Part of a small language model's weights.
Size: 12 layers, width 192, 6 heads of 32, MLP 384 SwiGLU, vocabulary 2048, 5.22M parameters.
Training: 148M tokens, 4514 steps.
MLP neurons of a small language model. Each row is named by its layer, matrix (gate and up: input weights) and neuron, and shows model dimensions 96-191. Each number is 500 + 50 x the weight over its row's rms, rounded and kept within 0 to 999. Numbers have three digits each. A neuron's up and down rows have the sign that makes its largest values positive.
A block is one neuron, or neurons of one layer that tend to fire together. After each block is what it responds to, as a language model described it from the Wikipedia text at the highest values.

L5.gate13:525544491519487631448526514496563560456411476523450514537496448549482408473494564439574466485501468536593502467427504466511501528453512539449502491546601474525564518506596525456467498537462438456516439501504585455594452480513380521470479371535483586423485486536506452509473502567557557525
L5.up13:497533526547458539433549547470474478560507479565590409519476652535486530580465400535453474466520423521487511521494520424518486504455495497426523539545563414437600520456529390466434565557547462491468577476553480502570510505436518478495476499466622524561580484491504570508477457584537438494
L5.gate101:459548607554441532431525455493506503435428420436494485594524577486539483539536522506526489430419422556439496473548515467389486527455547471410497528554524564424406483510569391542486420490481457516513567460481566506600563505493456535504479498515527435492437535465508520467542465465425569509
L5.up101:537515562498488529519564475535547486440485338460513563539601560603512464484546610566552488481460476527505440495479519433495457528528483423509463533403464509461476510469587425550476526476407492497521498394518560502547467488465507353381442447450469455445515442504477516486438470529540559522
L5.gate129:536505509475507446479574456502417555521516399424503541469481492512529521562400513501526506571471513569498449517510521400476426537549494483482633467515455401492465475438491468494539388563470502566416457359617487536462452479480434385479517552494519569452478569497497503481542525484475500535
L5.up129:492519512509549513509462437534544533525462430503508492534471479450459533579496590445443521546433455546445506526410524353453513563389495492391490474518511423461453493508525449449468427494550514565448466406531515508492503514444471503472505432526634516475421578530511595498502496582448529605
L5.gate160:606530534537477476437616425472510483485468454541480512474504556510466512515422598480626470530512543458471523580438541452462515482551526489506462497521414411476496469491528593537549418384522572466471520417456552591518528487588459494562523451465590541491495528429532509476416454492467549508
L5.up160:514482520529584638599508539545402470475452463432553461527501598520512515529571553465518543580474490515619403457437580483444376549522467377459556526570418588387530543444520472477496483534543523476473440412545510537469469494462520500426511487531529515467412521606442524511503463469511503544
Second word-piece completions

L3.gate79:410523509503478564482470489572516462548517548502437475521534509579432381457552588440499501523512542538488493474530536579459586558547559518484545520521576402521514512509521469522471505448559515476508505509430442509597470428426500555461554470597463506537510425483509518527466365480466480563
L3.up79:589495591475540470549564454520591503432441429461539512578483459573490460479491539471504532531461528505494400547521556497518517481459514583476525469515512423504603459444478503397493482489531365510470481458481500506476502535589438463478461468538474421509427527545484486503536571491553500455
Segment-ending boundary tokens

L4.gate2:418438500520506518578495489586513363552452537524527520559506468527544419445486398568520424542437464486500589511594485494553469492526477411530550498570629468540436448429553460467557489455470574470552577509488475487480504556418618488462478503526485455499529517399451538483601482534495557503
L4.up2:509442457487588517548500410504458652560500526600416493547462474520426428556483426505465463491494439486494431535485434451484525460454530488547620499509567433554580501456529558485539544501499538395565375431544499520545479524543536437551466473506532548464503447501485455545474572496505476551
L4.gate8:449468486438555539485518567489525509531492558505492516481520374436524503513489571507478524497513462535561548391529496586596497473487479620532455542520471473474585505524458487430483544468525502568514497390482494493519527479503490512439627456426496459529454496465449555476457478487567449478
L4.up8:403496565455564556518590504433416569517509556505498493520489455439473412515516566427496502569476488535504553514592503619576514563574513578477523589459483484426544521439481461531516472492547531529426526498545623556494413483547442458495600451478471505507534394435448574463442521519510449497
L4.gate11:536597504474562501557435597444477500522454546569552482505425535463439407569480503450573512340378604480450490501513514468583515507485538443439455525484567435603496531394442567471524516500423477556520493470472541506480454435524576454548517585522462482478510530444453533467525395519517542626
L4.up11:483522521516509483506463502540532441510552510493437529575554385519466546484431523495503508470561457485524562503495491604475473459498448559447526443442466417507459440495513508516523581504489453528501564463392453371552552621611544538535512443499447544421499401424491511520488487512425423554
L4.gate44:543432539472538539472554478501543518482552521553463513377468555539477483545521463460460501484502587566493464541504590397543456487543407424536560601432451558504463496512567400533451520486538546466581434512496460514507493492486532486497458575471483503530579544549599422506522562490504446587
L4.up44:486415515500455502436534428486562495479567498469461586488441565583444446531502507556463507511505540412421536545551468446538444452449461470509582530542507566509525457475646416553478576426645528444560506487521516544569470520546594466490422467438500554409589536486560514453538536533464561537
L4.gate114:526542449609394552494483585443569512450499524591494507608638427528515433414529478495509475437606559555529490561527483501445433498531555541489546469564593534591521462546464409509459554528441500456498519477451475533478614413498511504481548471606443563489519439562478493526543485542475565536
L4.up114:576493545450504471446479440617562502420474588491492471461497517533520513511426425460552480532509463528482565471533515440531510603571463509543469341440526525509489552496445546572484497391576589398426472538462465598541512477477456513537543553488497436530503627571529525560553500597515560478
L4.gate136:561464533399527521569585458518465484571428522482462488461547556480548421502515400563494459565469525500477571541497476486571487447577468471458454512512475566483506479620507486543428558479498583503437491443460534587454480539422469471444525565464503462363442609489448519496519493457502620462
L4.up136:509416539491546512534441460431511546531561485492429491551442543455445420478430355532419461507460508495535452513512436502524503395508563583520482552490470608509538529590476541552541587517444550464450465442487600523505507459484465430463616542514455489406520424486497572547453563521469502555
L4.gate188:522485505575551507474460430525476454383505508493472525474492485529505556508462516492434483477514509455538538564400524463554459410427561538485593492464415479436513525529422483453568403425464525567523475440560490546460540501458433511448523493480557516547515533559485450502616574464472559550
L4.up188:518450482547580576490489464483439399498497551463430594557481508507471456541548541443458515457489527431437439555507432524462522495450552528409535503405439442432468503480399485516560414492519415522589518535503506507541539560521491518541418522501513581604462527466465462487596551462378542488
L4.gate193:535476358502550517428391583491442480407543482461460569431584518591495518535455575473563592462470425525556538470485520440433500511458527552486614559468516614526499503590495521410481474529427514588495441518466486447567424446484500417419481510554579545543490378581493448503441578460531484488
L4.up193:480529438492502505383429541480441589483522523506481534462562560573451463573486512417561525490464419520535489510537506543429512438485570477442545552458510593440465497534550516454507480566425472482536376584534531521514392461433463496512454525598579619555503459570516475503415560435516441569
L4.gate196:487432442505502549475457453424419434427416510441521550394508582409509508469446520556512490500370530475454519458499533456504491507482505516454452478535423464530462520513500518485432508547440526459502432462595487561522516428419495459515504491514533514444497555519552559536545537481531545593
L4.up196:428479437528487461508421529416402549506544549502505556570529463425462466489489515372358451537472503430537550540498492553502488422388492608571588556562524512464523400408425438454543522514464482500535471492514520501550497508557572481483522410542472459531574466508476599574585561550531526493
L4.gate248:566539564479509579503496488530559503462424495434462494591583373562485553418504516455437470452510541415532473470471489515505536524513457518564545546538557511553396486547491426492439379545474532588425538508384477534493541492504501495496520562485439456481522454508557479490472505519549544505
L4.up248:498453522517450499458567493483449571492445540513471434451607587446601532477478461498434442456497471389427518550544391544481613515568455446524490498457555532414435431488494451489483459497514555456450567548415520520414518487483495507520531483435505390484490528551582537504553501481542608511
L4.gate277:457583497554504543522488520475613575567474549504534587548432511418494557436462464453542565447477409631410543388498504527528473443542482553488452548537449476479509515499414469508573440557530445607609451439508528529423566573562486501538594491470485538480487497518351608476425467440536536570
L4.up277:421565498617443527497561489481535552520535444496522577489523457501511583547447489502482522458544458584429479518575504575509450480417472582511523510382438436416521541487509448448475418483503527603540454484467488584391483566585428475491510571434425462494510482524419602498415562591562467500
L4.gate281:493547558519495639434474519560522496504462438604571446483573485578477472517519532457548522490452518590472526535471533486477527410475510466412569548490470486492501502485600487489446552411547440357466523425575500492541510451517487452563533465584442556480461504523563596591499580539488533597
L4.up281:423487491488598542454471524483542538553469464528496587586472511564452464532529538588486519410456463504517477521530520528489440440352517584445451524541522541545580516518446484491497526491454454490479461464516453466482389440503522508483531387529503576462557481480623451500520514462464399539
L4.gate287:422478568487487459452502542512542529452546408520521446555578513519466470498488495531508524450527466465588458533424520548549516476474529484584528500475525425490582494426521470504511483361456517488456615518501519491522534541588389537482554594506516425500562507491496514475559471544451449414
L4.up287:464504472470520499522464579491391591597508475423511508425517541435447497563532479457703514471563597555521604430537418494490572454606552469510531490398489565564509420455523556501513509549463478495486563513570426515489460553471511490627500638563502555577531580563458452486471566472474559596
L4.gate302:478543533552532606436583548584476505509499531530560494457542527615544490486480618577536487440553468484516384517539531507440534492400434548551520412514472543522542577608524497531552563515495421525506496534462503448423464535586517497561535442558518512541466507478542454498556523495494529451
L4.up302:494552604516567556494532465572495434467546465561501432535548534543556575498500513507548511507451511565477420444546530441508549569471517555521480512553387519463428547511478540468507523546490564527512524528490517530441504514438447437570554506459607591431453555502536592482549457448482592458
L4.gate349:550524525553490488509505562580507492485556552454552492565514459510562546471549474547541469517450420515529549551524568478468548527588550442517485556565572463584418501550511428535453489400548555499547533502385511633490465493562501544542543522545509448518509478495445475497513490449460590470
L4.up349:471493454499483495439558551530549482420425528508521511466550458571532633483453478525440452532486420507511481524491477507492517507427532496485574457523530462466419481548487547508477515566520649556484464615535475549502546549406455540465483530543491482516496513492538463497483454457523468425
L4.gate356:459478499514483491503552579475457462496560498499524562464478492487515560520453598469448562477498348480474501547471466490507531518586491477436509530573544434524561471459493494487566408497575520486486465413512534481395527553446497434399544490540534481454517385491384509533469552414497515507
L4.up356:413490517551495521543544543457453504495565523529478520484480475504517582531452574481466535551514446431446578581506452602502559446507494536446565509564521505417558411385503538488631451454582496528463496467546510507472516515473552474484450497600626507417507395550440570509459525456484504505
Final year digit

L5.gate68:517436495542523640525498427529594546479513459471508492494430440499452552536534588436451498566492539538488582497480512466538471490446563522396499500574444483529474472443499516595531554435511494564509510484521523588570491501465525546516513566390497457482475508412470555548478511618492487564
L5.up68:435566510533600522545519464513541489492526448396478549506437534515444542528489525553526480514435465358468532447522486635445475469536499473466467519532479513495512500387537499492492478496521559465412577456456517441495466503513597602497483548464436485469501574410517520582503506507512502490
L5.gate148:455521556482481650481493462494494436477524486426371556527602516530489453477542619474491523435487438549485498527477520433481449457573540471560573543566597513452536562540521405469466451493535508541549454514422467462502490418545393481472531475444529481521543464480474465443421454492513525518
L5.up148:449483490468415536389483542529619464526560489526496487468477335577475511500533514591452487485573494488458450509558505555493488501515503519547516511431401472537495443511554511539502512527518498536589509500503384508486469545541503570374448481478546524488559461481547504524521485532545456613
L5.gate169:466514490423496514422464464518504484576539456524456613458498487589467509520543498503534451463528510631478529527501555471515421547497574455473533450502507385569486575565540536425566516531523515496481426504551467526570369518551427427500480484476522472471519412471520412488455414471595496559
L5.up169:404513482527534523389552503559516508510501535511404458526504460485544484545485475555490510513488504517450436535523493529461455368595487496506499492516491513489460499599510468557519531523574495537532460445518439493565535471435506517456472547575577417583583574416542418508581501412523505501
L5.gate312:437512502479565491528538476550528465457555468474506480480477405532459441492530613527548500536510525567486425511456462531486475538491595586434571510564475482540470597483503584443548557410433489506491528482419535451587450521574585541523515474524489536481574446474561477602494436500462407497
L5.up312:496555528475554562569559446518514555467536509402544468529485433532486428485527469486539525549463450566516500574485561496409486430548510558517577543534469546461515558567507539422613445453472512602447486547457418409469433471528528479563485494502535496521555414479455491566458404581491439587
Sentence-ending periods

L3.gate216:591507452471483495461521450463511569439447431456530511388529605573484457492505394607609457481470553635511546607517603507510503575507470464440493468489408472518532522551507511485430477600523502479459419516466474526486526488516531491592457475491559505553521482463562437478536529507409539545
L3.up216:425611441530513546474581456592581524582519427506550534518507549516483559516387461615553465470556508484515456550669576590504473521603491436502586546486445552522601438521485496501464494512452452527490504507586564419444506595528477496531488523467494425524550453515444392477382532450462456390
Common content-word stems

L4.gate3:497535593478528481531480504472529498467575548519447549524482406524553437569543558485528463542502523499448590553435517530451497404467547467472592500487510524507476534509511407565530515586514498535610486547476365573517464526471576519512533491455571446498563511523499460463567457511458400511
L4.up3:553446581535473477444543508526545503521494481631434529499463466530460474552609663431515497488539489494504500521391471470437486442468549445530514485491546548492527509455567408575512581404529464455537485524482440553462510572483545485571526530470526472530570523480502450506467487508484415523
L4.gate51:386497494521539572416508487521470606473451486481514523421513415479457457583525476570361474576536554452458485535521481577553432430584534569590519564516410466441544488523524528474501523491549419415511466437547690549537464457512376438487399466470523550548485453465574577452513471499518533478
L4.up51:600467592556556525458562483572556523544475387360479497511570451536563564532515537478447510548569450443592466433579483526458486494541505552547547446463490453467473504499532482449493513553571459532480400472501576523522411412512473506467493511392568488507501524501524541431587564526558519378
L4.gate78:513554474443557468524585467523437494486514484460496515469535522423525465539525430490512488515449512476500510527537421476543514451559516446478471424431501583565520415463583446533411554487561521426531506442480375482481455468386613486395565469452586447465550601556573554498490479493522537546
L4.up78:391522456533462536495491511479506473550485515448458484566556488436577575607522471575472502456511501488473513398563486578474444524534506472437507496462548614513515498636530437503468518489518422428461462541560510511496489453414562540467516488497583438436473578578484556466482407500494529543
L4.gate80:480472583590451461431567494539483523547539439559490462569533424498498521456483524443518488497604465555477381551482435559460552438585483557554427507509403490515476464572605452440531570514493537520535565552450551442494501559591473510497505519486542500595485515535467518567461474421515460478
L4.up80:557522544485470469567489436446571477475555415518507585526529518497521367500490605460425496427474526486461452604500568526518472339405541464496432580496508504544524502563489453498529459549497529496635510561524494451459480517600500501490547540434485473537590468458519502526478543507406485530
L4.gate125:505408535479431547475459546495447472494460609586496402478534503613568550471513404458521470468485510502541524543518581462524510504548412586464414489543615528498556502580485454470441456542495565556472595555504361425508523511426527521410462550553429439522492519527520526474452566556540430461
L4.up125:513397434422525579421468522502521482454424502538543397461477550524569469460513452490585509512460484501441582570457570402478507544554431443529441481479519520460438456548530537484462465502526593410450526422441461451426510435415558469593515538442514492471409515557463543515518429486530480492
L4.gate132:402449520550420553457456518391565531537518433478471545545532473488422500538488539526424555522513362539506480529491495535451569510495486502483533543506486343498521464572542482401516436458470486605592536466486539476500486504482490526496540415466571526506402461562425574549527480480445460467
L4.up132:437507530525498519507519543444568562566514494464455518508513463470442469486521526631500577480634425479532366499551431529589600445471453508507499446567486451538457467557424487466513519433554503577583606540420531449445447505555450522549557411494495485466428425513483485494515531409492482577
L4.gate133:428498425444547460504540504474460468475538528453510579382537592576478441508443455601465575477492527492432505593531448555572520469499484505618542515532457483528557489545518464503477461539619431504537572499489509453497374490427516495529564539470521495489530382425515504466481463489485524475
L4.up133:491449517491515552478481519540485497498471429448558535491513444558508482573537488455490522553442534499460438524602470417487443476491459390452495416552459520434541466483517431553489455460530564514491497493510484508473499539494591506474561548471598508463487508484525524468490472503418408459
L4.gate158:464442446405516513538546522534462593571516534395518523573513474515472518386556490441423532415525487540428515477467499565532368453476480435546478479521440434505560545499499398477517461538486413430490424498481523504575497435483541484425528537502502526518479477504426541553444512444583461587
L4.up158:480428486448458638525514534516424544578480582413437454431554422434475422499515548466512478498483459581540522457539431546545424477486542441536471503493531534453551533455556386472556501559452451416533458530456463505585456470430457528446572447429495508464489476528446577596476529459540402557
L4.gate177:446532516502488549573466438465538400539488600505489501604487504502516454523474470445488485544469394493460451581484514425544522548451518526453497527554564538493440571511471432503499482511489526509538504414498379536491527549501566558513582434516474497509530443528519478506497425542524425498
L4.up177:498491562519416568495455535463467513442486476440429453531465473485453475549496530426442513491469525558488550522494541556493549412502559427402477542530566497462552505517593533513521497452584543454462456546560530571460466491471530501463524448608546468461517416492468561549543479485460461448
L4.gate185:442489460520455441562582418508623581473486440502481466435560492524529447490454544564422512572541408470568548530448451434485458553481456497503533554411550434457492489506562511518571449431489498471457489440450403497489505505538448525486525528479529517525515391487511502505465491577465460443
L4.up185:403476491495534519445543499556483501561491455489477578529495562508452443530489494507432458563437553631444482573507493520484538498518518458479531589479437450446517474501543478400378518482618502581501533492535581534550466508473567517480437489575561530520393487533503555589496501545442457572
L4.gate259:381516503485517475542393538614551449540492511527529587504517477563496399482478557544437460502583491515492536507514524501471503459441522507457565488479506492499523504602499543464531454455555534476530503461510490498503529548500517554468486461518529446509493442458521460468593510428545533571
L4.up259:483525454477464486469474533437386500528437434542529574471547509457476522456496451478495376470493531552451537491396559455528494515561547448545510498510562562517523392543450463477527500559487472473467457522545509578600431428494557521548513461535609484485594486493580439460538489402437515583
L4.gate267:490449475511487453457539456535563426476441390471537485434551540524513563482549596471425471520472537545566453498480494445496529428441464501472559477567470523448441460582562508437483471510593523493594489544567485599548441508456533560499452465509471526344451508527494435494619505518443471471
L4.up267:438508477590497518469520448542498479565510422387436378465531510485524554536526535394452527507515551534527462521529534497460440393462503536438511481560448541459451482567493453552465555508620538450592535484485485522492461518499527534404471474492494568395478611631491464467544533531416493531
L4.gate280:479551374468484620514504559459484394534408489525477479462535513529500474470523505417463437514489556540478511384585453447472517494480489445523477437506504421460504497394530486394446522548586572495460517467564450516494534492551501496570529503507526586416526541546491530444593419556468562522
L4.up280:441518409468533565435525519500497502581439546506484413428580394527542575414489498466504499449586566464511509430611567621549419553618425542578434430491521509492466573488447426461441528495433400431506590566458496426467504501523459489489534509527395488537490490480491531528492468497548505445
L4.gate283:432535490540580451536544463478486459524523464545478520460468524557468459498493563481520495517476498572470489547366453385539503427491513541468550575521427428545548536530642493529563479416593502550500428420480466513545457472461535517423570483498598472480457455467487417463583502458495470514
L4.up283:457495551565491498530476480522519464601599562509389610463438437585534482576562547476519538556503453529417448453361517489496454448477489516403537518462562390437519563544573416484582470477546441557478526471457515472539468506448548508434476504494487439573466479482453497536531462409484488505
L4.gate285:428529542465499444532569497500593488516542486614442558501470444525488429494493629476536473485530472523453517506428504477488498464418498548508574477527504411580541576445593416521557433447609467528495500503508400525502447487532512518454524518480574424465495508540475462516564457460512416525
L4.up285:406519562538481497460471547542599493560590496594420492592452421546459447516493549509550496548555477486465511535468477526458476444538531540459570465471526424482522568444463429566635492542597505442534474500472454482478493449461543544457495522531575417530454537481460413503551457444495455525
L4.gate288:482491518536476484444503510524548562547468559475444453479481468524598490490525580487509537446417597511518532434449485463423489499541499515546610407523588488445476478475571557419506533506556607493457490503431421459570525511544411552551454526473541512424493488527459480455548499493564435608
L4.up288:426518571530501525500482483494484561529505492503449518596463459540496528535490540487450500585351523459504380526501481624341561557537549508494520537588520461471460431499528480481545496489572461563424500587539559519591474515488464530555352482541468413502415455432517499461440487582467474460
Clause-ending time markers

L5.gate20:572467493570573558507530462609457491520542604509600526531507432558512486485495547595501501472471499469524567506501482605505436407570494552468521558459508538526585547528543558470552449414457478470582500493531452502536432495565457472505520452474445405464541470449424505512450485395517514498
L5.up20:536555454498557459593521562505443517498421446517362521506548482458514409431496536524449491455461513370669366440439567437523467472450461535535499470461465472560512543459481543490473447601456458467467482543441491475491505473481559472500482420520520553432641337533505497454507488485563548555
L5.gate147:542499537501580433496612502592510443530442453513599495530470588527396421492436379520504477484446511489488426550510503542472511479586481559529491549544433512537564489554455529458494574514385481545445462514487561480477484529506559438549471542487547423466499527467513427527502560482495445466
L5.up147:536439511497481555508514459441490540516467520628420515437518538504529543544456426535525465600492552526534498534485489430566488481488423437600413436559530451560618402485609558533513609548495464433518555489454585500527522470480509489582438552563526530493441590514533512494484527486450606510
L5.gate290:504557506534553543491559564579479503452469484489496514509606591617487370561474447522480477476429544473581392528523498488477526454560533533495489547523470531554570527459493566442473488457456484463589444482510592461591545374515467443504533529483453480557450452433428443566448545478484509548
L5.up290:534465495547551515414438432498440540515482509511450475542478528578504457472478483459456519512447543500494507581469478473442475438548475495483463519491418518548543469505473540558553548432512449403502554479517404517460483571407450509544481500481549531507462470526604560569463530518502495632
L5.gate310:541521484464496517472542473523402525550468467557500493415536541521475582468539483487530526441557487452488587431471515519553542483456440483590464498550578487521581529464467487555375570475421551414550551530487477380542518539551520427546493494523533457408480427446514603527514502592539462513
L5.up310:492503468356481463493490520468497447443479507468491514586442534512409487549350460479482462408442559439469484532519552530594492424474540567490577553411337497506501487456468552491502432481495488455554484513536520538524452444600559516511490541459507532576583595552403485482380556551521509555
Year digits, split s-words

L4.gate93:439536482451496530459479620552519618533505483543529527523529480429531512492447494501466528553566477502512512465553479619568475517566447574468506532514466519493495553517437456397498585543510453463473543442425635480510471524510512488503578498499435548558497533485455508491506508485473572496
L4.up93:532515533535497472530540408558513520465611459395477589477509411521485520536505522505456487461549391516598409506576502530612470408564444505524533487448499498552450565478483457478547502481571474584559446496572573535491458444555444456438484600505448511562483486464446566493477543451509472419
L4.gate96:407541552632521423436491458538484549517554477493484512596563506636451492508525554506474504585545502500558592521395476606457476476517521592548464470518485445459572559515458451531512577442583511513503495544517490454587523576549503499512599362472433543518485421450534564510465526531517446511
L4.up96:430402527444533517475520447552537488582449508554391535567544551498536445434479513521530463532458434517486536507446503557520546510447469549540513411519481454490441536448478516479513528540539455437542463473525465481505511577532618504604531471481391572539489491576504593517478503451548503595
L4.gate99:537545408522473474428540464470452539463512401549564493463606444525540535505457541539534563454466442473559528464579653504481410511621475484572519510496502524556474537531441543461458492507462500473509545410418470526541427602502516416520528540489472401515628495529399472481443526458470479514
L4.up99:552559492601390480464583450499485514429529431537508401509556472556514499527485561584461530532514480475495532519617581524476485478617507383477461592518431493494528538512433579495500495534470467471570515453472476519521383488482487448510494527473513420517570508499444440443390533478478495530
L4.gate104:491460409519428446484563524476460510477458476471544593531489474510499465559420573515463507439453478630511437534583574461516440521512559462477468545511468404502526524535577468435435481529460542474507571407527540447508509460569501425408529541405489452539496472522458400534476508464530542507
L4.up104:507509455562379480453581455477426505472488529468458533522477473484453468557384571565407522512459500594476433549638563545521476477536540517456414577539451418484495599558595466375481465545476495450521518452518532475486399464548504439459557558421521515509516543511508449487416489467479563529
L4.gate130:591489541531422578593525540502476423515527423499445521524441517576585479557443491408514608391485563475491467552436524465512484406570493457542631583463534515545532503449478431523550458504520515523476554471528445490491505535410550435515541516534426498498576450409441446487553460468482491587
L4.up130:554503533532433518560459430425393476510583483500515478457439483569564489622501529373558532523445606470475483454466455520580506441493489514533571518405435549479508513484502523487572595474420488568481587559546472545544500541385563468578498486497420509428598434459535477476539483436475448463
L4.gate135:574465494514520499498573561480610346432511417578582492497554588573491505499545468547529494514519520532499488441465580418460560549488519466460499408512494472540483527472578506494473464426396546471483469514502402549482517500432515525442495480548578519472540555487524510488538504461459475337
L4.up135:488467544529579583528552604578460493468536536549489475515471581500471455542504521601495466556460550541500454478527600537414526483557528547422412530480484542509539531473530452528546505463497489458469535517448536576489490443444516544422480482516521505519522543515523513511558497544420496482
L4.gate138:568549508434455452427513566482568434436571458498464495491514443476527558485488482500535508393351462536526422427543550542546522458602578542512481536454529523469436519472494534500483373501545516526546523457506501498483525570595550443368499636452510499459505552531503549545507536488496461549
L4.up138:479511436489477393500559521502577527513544494489398567487514481414445473574490488578442530466406516508507542476527502457494478445600641542453470545408453560472532515433498569456523492564436523443488482492511465515513472558469522422464567564483554499462576426535521517502523506483434407584
L4.gate160:583483467480447520515476516493507362455450333538514572534389437541496498511510443582523526478502531533526482505418490354509521445436467538535566513507469596431473465555582478474421381485482516451464492430514505502487457520543467473447502525541507523505549527492502454468463507582479483489
L4.up160:582522549462594510450478473474514386410510378481524518512432379569513467530443508567580459531466450540512501437514520477536456495471479489498479492404539521387458532505540495446420471446542387489475462526589497533479546499538581506474365601534503550567536541463557474496480436535459512413
L4.gate254:542517459495533501509495604455524575525536455497564538465481416389443554511482447562594491332469505522572608478377587548566504479557414526532519448465515481566478516467495464485465529491499598555472569502498500548530460577491436515439516514478486466433551520470554426483518463545480505611
L4.up254:575516509544584479578554614514519518476547447508458532486495454472416514563484555538565463428430505455511556493436530575521529460549501513489508551522488412496433504494493486498458561513535448560435526539530510515539455559432494536480450446497595517443503556482491418461450411516427515601
L4.gate296:558541477552549580474488535528470613497508476477521451490577445522512512520479544535600491395485509542592515544463548492469399503636510427474579519473457584578444459481486442548483454500485508426539445472471478571553437513521543485524519504548486352543528525490539507573518544464475472557
L4.up296:502569565568559519481487442565488544504543529510496398493626514548549490522489494503523492518457519455489548570503509619497414539627506391439490609554486508427371505400482454510482470466526519461574539557444521555449414499597475516575572495447536451520555596495511486483455508509451482497
L4.gate312:494455442555550446480456499569494535556523441514519521483539488558562538484552547481584458521500432512525504524517598575531448581547440573436572542535514419497448515499476429420422479466454478482491471525499382585507491567499531548467388436563513499546495454468470486516453594471472454511
L4.up312:458405395470423559531457517541451535546479504496536529426495506511605566510499509517571483441492442495518560484587558530485395531579445448396529542454543518483451550403403370459448490535520432499519499509540471505399562574461551577532410520532524500528511603512498474496435534438477475465
L4.gate324:534508552514466506508479435601514462495544388562526487488500428506468500461603518518531534548572455595434527513494522509527488471514485457495544539523523551488502570510415416453461491370436497594483517508555530489463469479597529510374515602460472436540530483464464505501491482458515469472
L4.up324:559494571495486488471443439465466494503542464519650464470450453545478489484535460406481517539553520529409456524515484551544414519500504455510563499476472584495540468482444503519464444497423542518531543481552599575527431490527432507456560522439511541547597549487511538497461513533455477466
L4.gate332:511515543544470519456656530450513515478519390486524443419500399455465531499482475516511463454600488535530405500457452472486512506565402503570565423511490451480441592464478503453492485435447520576439530418537549519527491536452483448385610473541517514410512509503398473440645495534517490473
L4.up332:468519497493497565469561522417518598504557493534534466521454411391451436552449422465512489526524568491498476466528500453490526493553496554518436485539487467494460547506369498437505486577484477556453520519461508432511443521440554453478557455528531591436469472466481554402590518544424504532
L4.gate339:428480417518590482563503437494552534436581417479543445603500455631550592518532599457515576520495518508448469565518526577500530484503487467495517530517541381475555549451562435436510468415506492540456528517488542452575471518510543538471493409545471560619498442487491483406453462502523439431
L4.up339:454492383498526525505497507417503507477481426493609525607458528514528584495490514428481541391505589477527449478466562457506519412487508470485468452488495338525576501552516475409448445574484479476477517466533530427524419456366482535501469438450479492543464520411482537440548432450530485452
L4.gate362:465469400430510486591544563443485556520487491438469532402550539504493474538410425514538448421493519539504526509501551456554442387469503518505472492572542541449524472482493443497402521571501517559589414421584528512488482539457444469485592517454517464474533522455475519545488556508503449554
L4.up362:489481484596499508525458566520508457473503562426557521473489399419500440475569504540496588505412465481461633419546576472436475519486521563480559527519479454504393501576495445483555425589522586540467497424486491462457550482515510517486593482464492468458445547446472582442498538549486541545
L4.gate377:502526430471513468477513456403520554457454347527501600485450471529477611536487429436519539494563465474517439476477549440476563526561451479538522557529509445501523561415511517501542403484489647508515568508508475533520532499454453450406495487592517448541552474531438545494527467516467530487
L4.up377:495526530550478438453491460467483515425416441523480500475449487546447532587444424472556502570500499427508440502573507479449582431576552486463458576507496459459467523370514551437553468528500539486497500515556533536537492507480513458484510555620551504560519559600515572520468467507422538420
Stems and sports terms

L3.gate351:476480463552497464483471518525469487465529529510471601506456473509478390552453512476503477474421501528402546509476524446427548374437586428499470451562419502545521414564499497453622436542505557455491394455576496541489487532468564483470438539577595575377484459389495468462515464450444576544
L3.up351:437467470515486470544469580479467476502467496443502561558548508526474406540533527599427514541432433507417496470551468461429508539548528448440437566526574494467445503527558486501589463445525542439539485432577503512577498542392546522473521569488515574452402397377460498489586464467551520428
Digits 1 or 0 mid-number